{
  "hidden_size": 512,
  "head_dim": 64,
  "norm_place": "peri",
  "rope_fraction": 1.0,
  "qk_norm": false,
  "attn_scale": 0.125,
  "optimizer": "adamw",
  "learning_rate": 0.000813,
  "beta2": 0.99,
  "weight_decay": 0.29,
  "lr_head": 0.00562,
  "max_grad_norm": 1.0,
  "batch_tokens": [65536, 131072, 262144],
  "dataset": "wikipedia_en"
}
MLP neurons of a small language model. Each row is named by its layer, matrix (gate and up: input weights; down: output weights) and neuron, and shows model dimensions 48-175. Each number is 200 + 30 x the weight over its row's rms, rounded and kept within 0 to 999. A neuron's up and down rows have the sign that makes its largest values positive.
After each neuron's rows, "fires on" lists the tokens most often at its 100 highest values on Wikipedia text that the model never trained on; "fires in" lists the words (lower case) most often at its 100 highest values on Wikipedia text that the model never trained on.

L3.gate739,154,246,218,234,184,212,223,165,180,198,225,207,183,129,196,220,229,194,219,117,198,189,178,197,174,207,205,187,247,198,172,160,156,232,204,207,246,217,117,259,187,173,242,216,176,151,238,173,225,170,196,211,222,180,158,168,253,185,259,213,166,231,230,187,218,189,178,211,174,214,216,171,204,167,230,235,213,204,234,213,136,134,219,182,246,197,203,235,188,237,171,241,217,268,202,196,132,183,163,222,179,188,216,206,195,216,212,180,198,222,247,207,202,200,217,233,224,234,133,210,207,194,238,201,195,157,162,243
L3.up739,224,194,165,176,199,289,214,193,246,141,160,206,234,206,122,194,158,169,258,280,172,229,192,168,192,271,182,204,210,177,200,223,178,228,150,195,242,150,247,215,254,217,209,260,201,215,192,224,175,188,215,193,222,190,170,211,193,189,137,227,218,195,206,221,195,244,194,276,205,179,184,214,187,255,185,192,226,163,204,260,204,166,208,245,179,182,190,210,225,181,211,206,203,184,197,264,251,209,187,185,176,196,130,180,203,248,168,171,125,206,235,265,112,225,193,208,178,189,170,233,192,184,143,172,214,183,178,165
L3.down739,202,226,206,192,231,186,234,197,189,163,191,253,168,204,173,215,210,203,252,145,150,206,244,158,174,194,190,174,190,214,183,152,180,222,208,177,199,219,183,250,170,240,197,174,207,160,199,214,208,162,172,235,209,217,208,201,259,186,205,220,173,215,219,218,175,205,179,243,175,206,210,226,213,188,204,222,208,228,193,250,204,189,175,185,222,149,236,242,246,202,222,199,219,242,194,205,163,232,207,242,159,254,265,205,175,235,201,223,182,211,240,221,231,207,239,154,183,211,163,165,223,198,219,189,209,202,192,208
fires on: " was", "L", " been"
fires in: "was", "been", "limer"

L4.gate411,270,245,161,263,231,227,241,220,220,261,173,204,191,261,228,201,258,130,178,204,194,225,203,194,197,171,170,203,207,231,169,225,192,233,208,251,186,210,151,167,209,222,281,181,259,181,228,232,163,221,204,187,224,184,156,181,182,200,223,218,172,206,206,209,230,179,164,218,189,216,157,169,222,218,198,210,197,265,152,199,149,132,204,246,219,214,172,220,228,169,226,214,194,236,185,175,170,241,174,214,197,179,185,232,156,246,161,226,212,216,223,200,164,233,147,214,192,184,238,210,231,172,235,178,159,167,136,187
L4.up411,243,195,197,207,216,184,149,190,207,198,191,224,168,213,233,169,183,231,155,182,229,133,240,196,143,233,208,217,173,200,231,210,161,250,157,184,216,203,179,199,204,209,259,186,192,207,216,200,218,195,235,265,250,188,199,202,212,188,243,289,233,221,189,200,199,200,189,207,238,192,227,193,166,170,162,218,202,195,220,203,224,230,135,195,232,211,213,210,226,190,166,176,161,175,241,184,205,245,193,175,212,203,222,218,184,239,153,242,186,196,232,166,242,169,255,150,203,189,156,174,214,147,191,241,177,184,231,176
L4.down411,201,243,141,226,233,227,217,209,169,230,204,223,236,240,231,178,174,192,199,190,217,250,191,203,209,187,201,205,204,195,198,201,156,182,210,241,150,235,178,157,218,201,188,269,214,158,234,192,228,255,218,196,252,190,222,194,242,119,198,237,176,132,251,252,241,206,212,216,145,190,196,174,208,160,190,185,184,130,181,201,198,213,269,244,210,238,219,181,148,207,160,193,170,200,143,214,179,218,180,192,189,210,231,187,211,268,202,220,212,158,161,227,170,198,187,246,220,215,192,233,227,218,187,187,179,218,194,194
fires on: " we", "We", " We", " You", " you"
fires in: "we", "you", "i", "us", "our"

L3.gate81,174,150,220,182,202,217,202,233,206,259,191,158,176,159,156,241,172,203,185,155,225,227,181,181,156,237,162,220,247,178,257,204,191,180,230,203,164,171,204,138,181,234,221,196,189,178,208,264,199,138,181,190,200,200,207,204,185,153,235,269,211,164,179,188,201,162,161,226,207,211,195,176,202,229,223,197,122,221,195,214,213,209,241,216,247,225,169,187,180,194,177,223,165,205,210,170,228,214,199,178,187,240,179,218,150,249,177,201,188,187,169,161,193,223,220,244,192,172,194,249,197,217,231,211,182,198,165,196
L3.up81,233,154,180,167,262,206,202,248,205,139,177,223,176,221,200,221,186,202,227,153,188,189,221,181,211,238,179,167,187,261,202,204,169,185,193,184,192,154,163,181,189,188,189,227,215,236,200,166,243,258,226,205,231,184,247,247,216,144,208,223,190,170,209,263,194,200,158,168,227,182,138,193,185,234,223,197,219,168,194,237,207,193,203,185,189,227,176,193,206,248,213,165,211,168,220,215,223,205,206,189,229,205,166,190,184,180,150,185,143,225,170,217,235,148,188,182,235,211,207,191,197,216,171,219,193,216,203,192
L3.down81,170,211,201,185,187,184,194,245,189,189,238,276,180,224,232,196,203,194,200,246,178,183,225,198,177,209,180,192,184,156,171,182,206,195,197,242,253,186,213,243,190,191,178,248,179,183,222,213,185,209,196,213,161,218,265,199,208,275,238,217,216,170,215,197,164,210,200,230,233,168,174,254,214,187,256,197,205,267,229,211,253,217,161,181,204,184,283,227,268,207,249,188,186,238,209,224,180,195,181,254,224,200,263,205,163,223,252,187,190,224,184,181,198,197,171,161,163,221,185,188,220,180,231,194,223,171,188,191
fires on: " is", " was"
fires in: "is", "was"

L3.gate779,197,180,200,197,205,141,210,174,246,265,217,178,194,190,215,231,224,169,220,191,184,173,211,183,210,228,232,234,180,257,227,209,250,224,215,170,200,224,166,182,205,169,208,221,166,164,259,202,185,145,180,247,239,251,223,221,162,204,181,241,193,162,192,216,219,172,183,193,219,151,198,209,187,212,227,232,166,179,165,253,172,150,198,191,226,163,241,236,164,139,186,232,167,211,219,247,216,207,101,202,196,157,205,218,164,237,200,170,160,186,134,210,215,221,221,237,212,189,238,198,202,201,261,226,199,219,218,227
L3.up779,194,247,240,238,207,147,235,204,214,244,133,208,252,234,221,229,180,178,167,155,172,209,203,214,208,167,253,203,174,186,120,266,204,128,204,184,244,201,172,197,257,227,183,165,221,244,191,286,264,204,178,185,174,169,216,207,164,243,168,219,203,186,201,206,195,183,236,243,213,214,173,203,211,229,210,167,221,191,223,164,182,165,176,182,190,222,189,233,229,193,255,174,167,109,164,210,204,156,175,205,197,169,209,176,181,252,190,229,214,150,197,237,205,194,160,187,190,168,189,222,179,176,197,167,154,195,172,225
L3.down779,185,219,209,225,213,213,164,212,228,136,198,172,222,215,161,231,202,202,212,262,182,184,132,171,273,198,124,229,143,195,290,180,233,228,199,218,192,204,188,177,180,134,203,198,200,201,263,171,180,173,192,248,246,228,250,225,231,170,168,193,179,162,238,169,233,191,168,179,164,208,186,201,172,189,160,233,143,219,165,237,226,225,188,221,142,176,218,226,205,182,167,191,216,207,184,218,193,229,174,182,180,158,223,215,244,127,193,163,206,213,205,235,180,159,187,213,251,225,200,200,228,193,223,187,231,257,179,210
fires on: " for", " about", " on", " in"
fires in: "for", "about", "on", "in"

L3.gate52,121,230,201,214,232,187,107,192,242,178,167,164,228,169,216,207,221,207,211,194,163,178,164,238,212,177,251,168,200,183,222,142,233,189,214,209,216,144,241,216,194,222,182,224,222,148,241,247,206,209,186,212,183,227,232,201,165,156,191,180,200,201,141,189,145,192,267,174,161,162,208,186,157,209,177,205,276,201,198,220,219,201,196,255,159,232,233,171,192,150,201,239,233,210,156,190,175,205,209,202,205,204,208,208,241,193,224,242,203,217,250,217,211,157,193,209,146,227,147,181,221,196,172,146,214,165,186,208
L3.up52,192,179,239,197,224,161,224,267,192,251,176,251,209,223,211,221,210,152,224,298,199,222,199,192,187,208,200,168,209,197,231,208,228,226,184,212,211,160,214,175,202,148,245,188,205,198,193,198,159,143,205,188,169,163,173,231,282,173,185,198,209,172,179,270,253,122,185,200,201,153,226,174,209,176,187,218,218,260,227,180,190,182,218,175,202,162,150,224,197,248,192,208,249,198,186,185,178,181,189,175,160,202,177,227,201,176,199,234,184,216,188,175,212,201,200,201,236,210,212,226,177,175,205,205,193,167,228,212
L3.down52,208,191,186,160,223,215,207,227,258,232,227,187,221,191,212,205,204,175,247,218,271,182,216,241,246,178,173,199,173,182,163,215,168,166,190,177,163,182,202,235,193,200,216,240,222,243,201,192,217,312,223,176,217,235,196,167,216,220,242,230,164,225,204,187,150,205,253,220,215,186,185,221,168,151,220,202,203,155,149,232,251,174,197,178,182,173,173,220,191,137,152,197,140,191,204,244,211,176,191,196,211,160,219,161,221,154,180,231,188,174,271,225,162,261,222,195,202,251,214,196,218,216,205,192,219,224,222,182
fires on: " who", " which", " that", "isc", "tr"
fires in: "who", "which", "that", "biscuit"

L3.gate812,189,174,228,260,213,195,211,176,173,229,196,208,198,229,185,159,139,191,230,192,245,246,210,165,205,179,169,173,270,243,212,220,182,243,253,195,184,155,224,284,174,207,180,171,222,212,216,134,124,235,230,267,160,200,238,209,221,237,192,236,194,154,246,211,183,184,183,248,223,193,198,172,153,222,263,171,195,223,156,188,192,195,243,271,201,209,210,206,220,195,178,189,225,197,236,244,204,215,131,184,220,179,158,220,232,229,223,146,205,190,185,160,179,199,149,174,203,235,202,205,211,167,186,161,144,220,177,196
L3.up812,180,215,216,214,180,215,216,165,218,235,149,244,189,230,197,219,168,222,169,214,222,262,203,220,214,210,190,207,166,217,198,237,197,177,222,193,216,181,209,266,194,176,185,234,212,224,209,201,239,178,222,203,180,217,202,207,197,248,237,195,201,170,171,185,190,178,240,211,175,192,168,174,219,242,234,201,181,218,208,171,196,204,204,220,138,187,241,199,181,227,179,183,200,165,134,216,179,264,229,261,218,170,243,252,205,165,261,165,193,163,196,176,248,143,260,254,213,209,219,214,240,171,184,190,204,214,173,153
L3.down812,195,216,179,197,207,178,201,204,212,195,217,164,180,223,182,211,137,188,254,198,241,192,206,193,196,178,177,217,205,214,206,182,177,221,252,231,217,181,215,227,209,231,226,199,204,204,211,110,146,250,200,218,207,171,214,233,197,213,184,165,178,176,158,218,242,177,183,177,199,184,208,210,166,184,200,202,273,247,133,212,221,178,209,252,198,221,215,185,209,191,200,198,194,242,205,235,219,188,131,182,216,203,203,208,216,224,208,206,210,215,203,206,185,185,133,193,212,218,190,177,219,231,200,198,140,236,193,206
fires on: " would", " can", " could", " to", " should", " will"
fires in: "would", "can", "could", "to", "should", "will"

L8.gate1245,195,226,199,164,233,226,208,105,188,197,196,165,158,248,183,208,201,216,205,212,198,222,286,194,257,185,145,175,137,198,174,242,119,217,214,218,208,208,210,190,212,169,203,157,134,196,255,185,182,177,200,225,210,204,190,194,233,211,237,199,182,163,182,204,189,226,194,193,205,223,201,200,221,198,171,146,216,187,182,185,263,229,216,222,166,187,180,228,211,192,218,223,183,209,204,229,184,215,157,206,188,177,233,200,208,222,236,203,220,205,140,133,193,194,214,251,169,249,164,178,220,201,174,227,205,145,227,217
L8.up1245,180,211,206,205,226,229,185,138,205,211,158,134,158,210,195,241,235,221,191,174,214,210,201,206,159,175,197,191,201,254,230,214,150,153,152,204,205,218,179,247,188,207,205,201,159,157,251,212,174,185,180,226,251,204,167,212,197,188,174,210,183,173,199,218,177,169,228,230,217,209,213,161,252,194,162,131,202,171,216,155,235,188,213,225,172,249,195,202,205,205,177,208,199,159,185,193,175,129,190,232,252,115,196,160,233,224,209,173,212,231,182,134,213,165,223,237,183,174,184,229,236,167,161,259,233,159,246,138
L8.down1245,167,188,169,181,240,162,191,156,199,201,175,168,194,241,240,218,237,219,201,198,213,200,205,204,153,167,142,203,208,204,206,166,179,184,148,204,210,209,152,232,181,198,243,182,254,193,207,196,226,170,249,249,238,166,224,179,192,182,212,202,271,187,179,220,183,188,197,222,208,203,193,167,190,175,183,199,233,236,195,214,158,190,206,188,210,221,218,198,183,187,202,199,218,199,150,230,202,157,185,220,278,127,186,145,201,212,236,195,264,207,221,206,216,228,139,188,192,192,182,201,256,174,183,179,224,215,219,182
fires on: " to", " help"
fires in: "to", "help"

L8.gate1160,208,163,170,179,194,216,220,184,269,173,176,233,194,218,162,212,237,195,238,182,271,228,255,260,209,175,194,219,229,173,216,191,155,199,227,201,225,192,209,239,237,191,187,194,192,214,216,211,189,238,236,192,146,178,197,219,195,204,221,196,148,185,220,205,162,179,181,240,200,223,185,230,191,170,212,172,218,189,191,204,220,157,249,270,214,190,180,192,209,186,201,234,210,194,177,228,206,189,220,166,257,155,185,200,187,249,182,142,241,207,183,210,265,165,243,214,160,227,198,175,227,204,212,178,188,220,164,172
L8.up1160,194,168,205,184,191,211,313,194,237,227,185,218,186,192,211,266,266,156,217,210,266,255,194,193,184,190,187,150,169,202,228,170,206,198,232,195,246,145,162,214,165,174,191,188,232,214,191,170,178,223,162,206,171,181,202,206,227,110,198,207,197,192,211,250,185,199,139,219,225,224,193,212,215,163,194,188,207,153,226,191,223,169,204,251,143,186,195,193,179,227,147,231,194,215,171,209,238,169,171,183,219,170,185,139,189,212,195,184,208,226,211,179,212,224,180,248,219,207,276,236,205,227,202,182,222,226,168,182
L8.down1160,168,215,187,233,115,208,199,202,181,218,201,206,208,245,217,240,146,162,231,192,251,191,199,115,190,162,172,156,161,231,197,165,204,193,180,169,151,201,147,168,198,187,238,182,172,174,188,162,239,239,215,179,184,264,209,255,176,144,173,165,229,189,177,188,192,217,237,210,202,210,221,208,190,188,168,165,171,198,172,208,205,213,213,228,218,210,199,224,172,222,191,201,144,202,232,223,253,202,163,180,222,175,183,186,183,214,174,190,206,224,181,141,221,216,139,192,210,221,191,193,182,180,201,259,206,239,209,273
fires on: " to", " and"
fires in: "to", "and"

L3.gate221,206,236,248,200,241,195,175,203,225,195,162,183,213,203,222,248,207,229,173,212,225,210,255,173,204,168,189,190,217,222,219,161,230,206,175,256,207,188,218,188,182,151,171,190,172,201,198,149,217,231,223,158,202,225,205,168,233,140,179,210,224,232,217,202,186,174,273,180,145,225,204,218,177,247,197,245,188,148,245,185,224,203,159,242,178,191,208,196,184,199,231,194,233,212,143,200,219,228,199,209,159,242,230,227,229,183,237,205,196,174,120,177,211,192,191,174,160,218,193,194,206,232,238,211,250,168,214,240
L3.up221,196,196,178,215,201,226,273,242,228,178,141,205,183,171,231,233,221,192,223,209,162,204,208,265,194,166,236,123,240,166,203,220,221,169,204,231,191,172,212,235,198,198,178,185,222,191,189,191,207,191,163,166,186,234,190,222,235,190,224,252,160,236,253,187,193,175,208,242,222,226,209,176,192,197,208,228,192,192,194,187,242,158,191,219,133,177,107,201,184,184,173,131,199,205,195,227,219,162,188,197,184,164,195,195,190,230,240,200,176,161,197,190,199,184,152,163,148,196,134,229,225,177,172,206,209,215,212,214
L3.down221,163,239,165,166,180,170,204,186,198,233,209,185,267,191,200,212,215,251,165,209,248,191,213,187,213,211,206,195,149,162,153,197,160,236,166,198,220,198,210,187,174,238,175,207,147,211,239,184,182,199,263,180,229,162,215,190,190,192,207,240,252,145,161,185,278,227,236,228,171,191,216,227,196,223,181,231,140,164,181,278,176,198,216,136,178,199,215,231,233,193,197,203,181,197,185,214,227,263,164,192,220,255,218,242,210,201,236,236,170,239,233,271,180,254,227,197,205,236,250,140,225,192,231,203,249,204,179,192
fires on: " which", " that"
fires in: "which", "that"

L8.gate556,207,235,166,186,182,208,164,180,181,200,246,185,171,182,202,226,260,216,219,207,240,190,213,178,240,137,214,187,188,198,256,207,171,208,200,239,242,186,202,200,233,179,245,200,216,183,186,193,183,206,174,246,158,239,252,173,235,191,182,208,131,211,153,227,235,224,186,192,198,209,175,214,248,228,182,201,204,208,177,204,193,225,256,221,212,239,128,206,216,231,200,215,210,199,175,245,266,201,218,176,212,211,183,210,224,217,188,178,215,171,225,186,227,221,189,217,132,218,156,236,246,191,215,206,217,205,157,158
L8.up556,227,241,191,182,171,200,225,222,177,214,176,251,242,201,189,179,170,180,196,187,263,208,217,221,274,157,225,190,232,182,208,220,141,202,193,160,195,182,252,239,158,177,189,166,211,225,153,198,173,176,196,220,166,166,184,205,198,203,229,222,184,180,239,208,171,203,149,203,251,169,252,249,159,213,145,218,179,225,167,171,226,238,194,136,169,249,102,204,206,170,222,202,172,214,187,211,212,169,219,201,199,216,209,186,185,241,230,181,186,229,200,207,183,232,207,207,190,202,199,217,185,213,238,203,188,234,162,239
L8.down556,201,242,215,205,203,203,279,187,209,150,191,211,161,154,227,225,187,191,249,211,223,210,251,142,258,172,140,233,183,220,266,196,165,206,211,232,158,200,194,247,210,213,182,199,217,156,189,190,222,186,198,211,189,240,198,196,164,223,200,183,164,219,203,236,176,202,195,197,161,187,198,216,191,231,148,236,225,148,166,228,224,213,188,221,199,276,175,225,215,257,189,193,177,177,189,207,195,236,205,217,213,226,177,209,174,216,180,209,180,174,183,209,210,189,187,184,172,216,188,237,210,195,172,223,176,239,219,172
fires on: " to", " would", " de"
fires in: "to", "would", "de"

L8.gate988,226,186,223,222,235,245,174,195,208,247,198,216,179,183,182,182,205,235,248,211,204,232,206,261,257,197,167,154,204,198,181,175,160,215,184,162,207,172,154,170,200,161,240,207,220,213,193,177,159,226,236,160,198,192,212,241,234,143,206,193,220,183,203,180,207,134,145,216,230,220,248,224,188,256,232,179,165,164,188,151,228,206,236,275,224,206,225,212,203,234,171,206,211,226,172,187,183,170,215,206,268,210,251,231,205,231,222,178,237,205,170,236,211,236,197,243,161,190,184,200,286,227,210,167,205,206,191,193
L8.up988,186,208,242,161,238,183,217,151,190,252,224,235,179,263,209,246,255,205,195,184,257,228,207,230,209,260,200,212,162,113,234,227,156,196,217,234,187,214,158,175,199,218,186,192,186,202,219,165,223,245,191,171,176,173,218,172,154,203,200,193,223,208,210,220,217,212,218,169,218,219,178,228,178,238,173,175,227,210,181,198,218,171,246,172,167,202,167,261,263,167,218,219,204,200,193,216,176,192,166,179,167,224,115,170,192,220,227,211,185,203,197,161,201,225,211,227,222,204,228,237,246,158,144,236,150,178,176,235
L8.down988,167,191,167,156,228,221,198,206,274,244,207,203,184,212,132,219,121,199,182,190,220,215,228,193,200,205,276,225,151,193,225,177,233,213,178,212,181,174,217,187,148,233,221,175,153,130,256,170,242,169,178,177,195,199,172,198,166,168,213,216,254,156,196,221,192,185,174,217,220,201,232,218,145,210,216,173,209,217,214,205,191,182,251,200,204,203,251,248,188,195,227,157,256,241,251,206,213,205,192,211,188,207,202,195,193,190,223,211,225,175,187,223,195,158,200,232,163,166,228,192,157,151,140,244,149,207,167,224
fires on: " to", " and"
fires in: "to", "and"

L4.gate1329,170,134,247,138,185,246,202,177,222,196,168,243,214,248,207,209,187,176,178,198,261,238,188,166,215,192,198,173,237,208,198,234,177,193,181,186,213,202,219,272,200,184,208,218,189,208,225,164,180,172,203,227,239,197,230,157,212,234,190,196,175,210,223,219,193,176,168,190,200,200,159,227,163,224,241,219,204,174,150,230,220,237,246,241,188,191,222,229,204,177,213,190,190,213,162,196,190,202,163,209,222,177,227,221,172,262,145,233,219,198,183,245,252,263,149,125,172,236,190,218,196,141,198,161,185,189,180,208
L4.up1329,236,148,206,150,188,177,207,218,198,164,288,191,137,209,192,197,171,189,157,199,177,252,214,132,193,244,192,210,198,255,197,222,151,177,228,223,244,227,168,154,164,158,159,231,237,147,199,220,256,220,206,148,136,177,201,176,226,208,172,179,240,214,202,217,213,205,159,194,222,200,179,153,167,156,176,217,171,210,221,189,186,246,164,233,187,213,176,250,196,209,206,240,165,207,189,218,263,203,233,224,192,242,278,207,231,259,165,177,160,198,253,203,242,185,191,209,284,175,205,220,218,181,244,226,120,232,164,176
L4.down1329,143,179,192,176,244,203,206,260,210,239,184,221,202,242,175,299,223,211,248,160,176,229,182,199,253,224,205,155,248,164,176,177,226,199,186,215,199,217,201,170,179,150,187,212,162,150,176,171,178,237,194,221,134,210,189,223,199,232,124,187,235,156,188,224,222,160,206,194,196,220,188,207,225,183,229,183,160,176,195,228,223,204,205,189,218,231,189,216,252,157,223,194,169,223,149,172,150,268,188,173,175,188,251,172,208,254,173,194,245,182,127,178,182,197,188,205,238,198,229,246,195,205,227,168,201,193,195,199
fires on: " I", "I", "We", " We", "You"
fires in: "i", "we", "you"

L3.gate77,176,217,195,191,218,241,198,205,207,221,229,173,160,199,178,209,193,221,231,140,208,217,177,198,188,158,245,187,195,217,209,186,201,198,237,226,254,193,262,200,239,199,232,146,167,171,198,197,212,235,209,200,189,223,170,147,198,211,155,187,156,144,155,229,191,196,236,234,137,150,146,227,193,201,232,278,203,219,202,175,246,158,186,183,200,291,212,222,210,264,196,190,215,186,203,208,221,214,184,219,232,192,224,215,155,254,271,161,258,174,218,207,182,218,213,205,182,255,160,180,203,209,217,193,257,153,231,182
L3.up77,196,224,174,241,236,222,231,175,247,233,211,252,236,146,197,218,159,240,189,166,181,214,154,190,168,222,235,146,171,242,162,202,203,224,239,221,215,226,175,222,234,134,164,217,175,217,185,208,178,188,178,222,188,266,200,221,198,205,153,206,163,164,184,201,196,248,195,263,146,153,195,246,223,223,267,267,183,165,189,205,219,195,188,179,131,199,252,200,211,190,198,188,252,183,195,221,256,144,214,193,196,200,193,225,215,195,229,145,218,202,169,210,167,190,213,209,217,207,153,161,165,160,230,193,227,134,209,172
L3.down77,151,180,178,193,208,171,254,200,201,212,177,232,202,211,206,191,171,238,153,246,153,201,240,196,169,214,208,160,276,242,222,216,179,229,245,175,202,213,174,194,228,234,115,273,217,235,170,258,209,212,164,185,229,215,169,258,188,179,184,187,250,175,195,175,230,179,126,221,205,210,231,225,168,208,193,220,205,182,243,213,222,196,238,201,200,238,226,169,179,182,223,242,231,173,275,229,265,187,198,140,170,211,229,206,236,149,214,160,219,194,184,252,158,201,198,236,206,151,169,221,182,167,223,240,239,190,173,179
fires on: " of", " for", " de", " du"
fires in: "of", "for", "de", "du"

L8.gate157,197,181,198,201,188,210,250,170,217,224,206,250,214,185,189,176,218,183,190,227,220,181,192,242,191,199,213,159,205,190,225,196,221,178,186,213,197,131,171,228,220,227,208,249,232,235,199,199,207,142,225,228,151,215,180,153,184,180,255,182,157,194,198,179,221,156,241,153,143,208,241,218,185,190,175,201,165,226,228,205,214,169,228,233,194,195,175,199,158,164,139,198,202,167,204,239,204,233,207,228,222,248,220,172,228,247,258,212,240,185,192,199,183,207,274,244,178,190,159,228,167,238,209,170,184,219,169,221
L8.up157,191,183,213,158,190,226,216,162,208,187,169,191,159,210,224,230,206,133,219,177,153,203,181,195,156,153,201,189,184,175,179,161,231,243,203,189,167,179,187,206,154,209,227,152,230,220,225,222,211,237,177,198,196,182,163,193,199,196,208,160,197,220,209,224,190,173,199,261,224,227,234,196,213,168,228,166,166,160,224,198,199,229,167,210,186,190,190,232,150,201,198,188,200,205,234,171,210,211,211,171,206,138,200,260,199,220,179,242,182,176,194,191,245,174,189,219,234,223,152,218,200,238,163,201,200,194,253,184
L8.down157,169,175,163,205,181,210,209,166,188,174,193,148,219,204,186,217,186,213,185,158,191,160,168,193,221,151,203,168,206,204,185,204,222,180,219,268,237,199,157,180,168,156,152,182,119,201,214,146,177,222,180,239,187,187,184,143,197,150,213,237,214,138,225,253,204,208,218,261,219,201,214,169,217,199,160,170,161,201,188,208,191,97,254,199,206,189,165,173,198,192,190,188,196,224,181,257,146,148,221,186,242,219,194,168,200,202,197,247,164,193,192,175,195,194,190,136,270,152,185,193,205,244,188,215,219,223,218,179
fires on: " and", " or"
fires in: "and", "or"

L4.gate745,211,241,225,167,241,187,177,200,228,188,188,224,208,187,168,180,250,204,235,225,207,226,213,206,175,182,168,171,221,184,262,198,192,249,193,193,184,129,192,223,190,230,219,189,225,147,218,147,191,204,184,213,208,207,200,219,141,207,119,220,209,201,219,154,171,178,159,211,235,179,213,213,219,173,182,184,218,194,175,200,196,259,239,181,149,179,233,214,173,233,184,187,205,200,175,169,173,231,157,226,194,152,212,203,221,173,181,163,171,181,212,252,201,146,176,154,148,220,203,183,210,157,219,189,142,235,256,233
L4.up745,219,174,217,243,188,174,212,203,220,192,228,213,162,184,212,212,193,233,146,233,220,231,205,164,182,191,243,178,251,265,138,202,177,206,163,251,194,200,221,162,176,192,239,210,178,264,181,251,133,272,151,174,171,209,173,203,230,167,202,190,192,140,175,206,144,191,196,269,207,248,221,172,213,181,228,209,189,180,234,189,196,174,182,239,211,193,242,226,207,242,178,213,167,192,233,193,239,195,197,159,209,205,206,165,188,225,202,241,213,193,207,237,265,212,198,217,247,166,246,191,289,186,200,238,177,239,204,190
L4.down745,148,246,152,148,173,228,165,185,210,193,172,196,206,211,132,225,195,205,253,160,178,160,217,216,187,198,181,173,189,169,244,171,211,203,239,221,202,200,138,242,223,232,177,133,249,162,203,142,194,159,220,288,258,184,172,189,188,182,132,152,206,222,150,209,253,164,206,172,139,200,184,177,185,207,197,186,203,273,180,151,229,227,243,175,152,198,191,207,200,198,182,208,199,239,177,223,180,199,153,190,201,174,192,213,221,215,214,173,212,247,168,146,166,175,193,194,220,200,210,195,173,180,233,164,204,258,221,178
fires on: " to", " To", " On", " By", " on", " From"
fires in: "to", "on", "by", "from", "for"

L8.gate615,164,175,196,160,195,172,213,234,202,188,227,248,208,172,190,151,213,176,236,220,240,212,212,177,203,148,153,185,203,233,214,175,240,173,249,154,185,177,212,226,202,154,204,224,223,182,224,185,172,172,198,218,196,232,265,221,211,193,199,221,171,202,263,204,205,137,176,209,227,118,195,211,199,236,151,209,171,200,188,216,203,267,213,186,170,196,208,191,136,197,169,212,189,212,197,171,225,176,184,190,284,177,224,203,210,142,192,227,240,172,222,236,190,170,231,204,202,165,202,200,142,188,173,242,175,199,212,151
L8.up615,193,160,221,227,240,232,156,178,187,182,194,190,219,215,232,193,202,228,230,216,182,206,203,190,179,186,195,218,149,214,164,223,202,200,181,242,182,220,215,139,214,220,249,179,189,200,195,200,189,209,148,175,246,249,199,187,207,196,199,195,188,190,170,209,158,171,205,172,227,220,222,277,236,197,136,198,212,218,180,223,177,253,227,119,207,202,181,218,225,203,208,193,192,137,176,198,230,200,166,197,173,211,166,190,230,226,117,173,163,154,153,216,192,218,167,191,215,189,213,190,176,178,206,189,205,181,158,266
L8.down615,212,261,182,213,263,197,192,207,179,168,159,209,199,191,164,196,197,204,186,221,164,180,162,182,166,216,211,147,142,211,151,165,198,176,181,232,209,187,196,154,133,211,208,235,248,121,183,231,212,171,233,238,187,177,186,202,203,196,188,200,184,204,197,192,265,223,131,179,209,199,255,159,194,205,178,219,167,258,210,211,184,170,141,203,154,171,229,171,155,184,229,213,191,217,211,245,166,211,224,180,167,168,262,239,230,166,175,183,153,180,225,190,161,184,143,231,258,248,202,177,161,186,222,234,262,221,203,227
fires on: " on", " On", "On"
fires in: "on"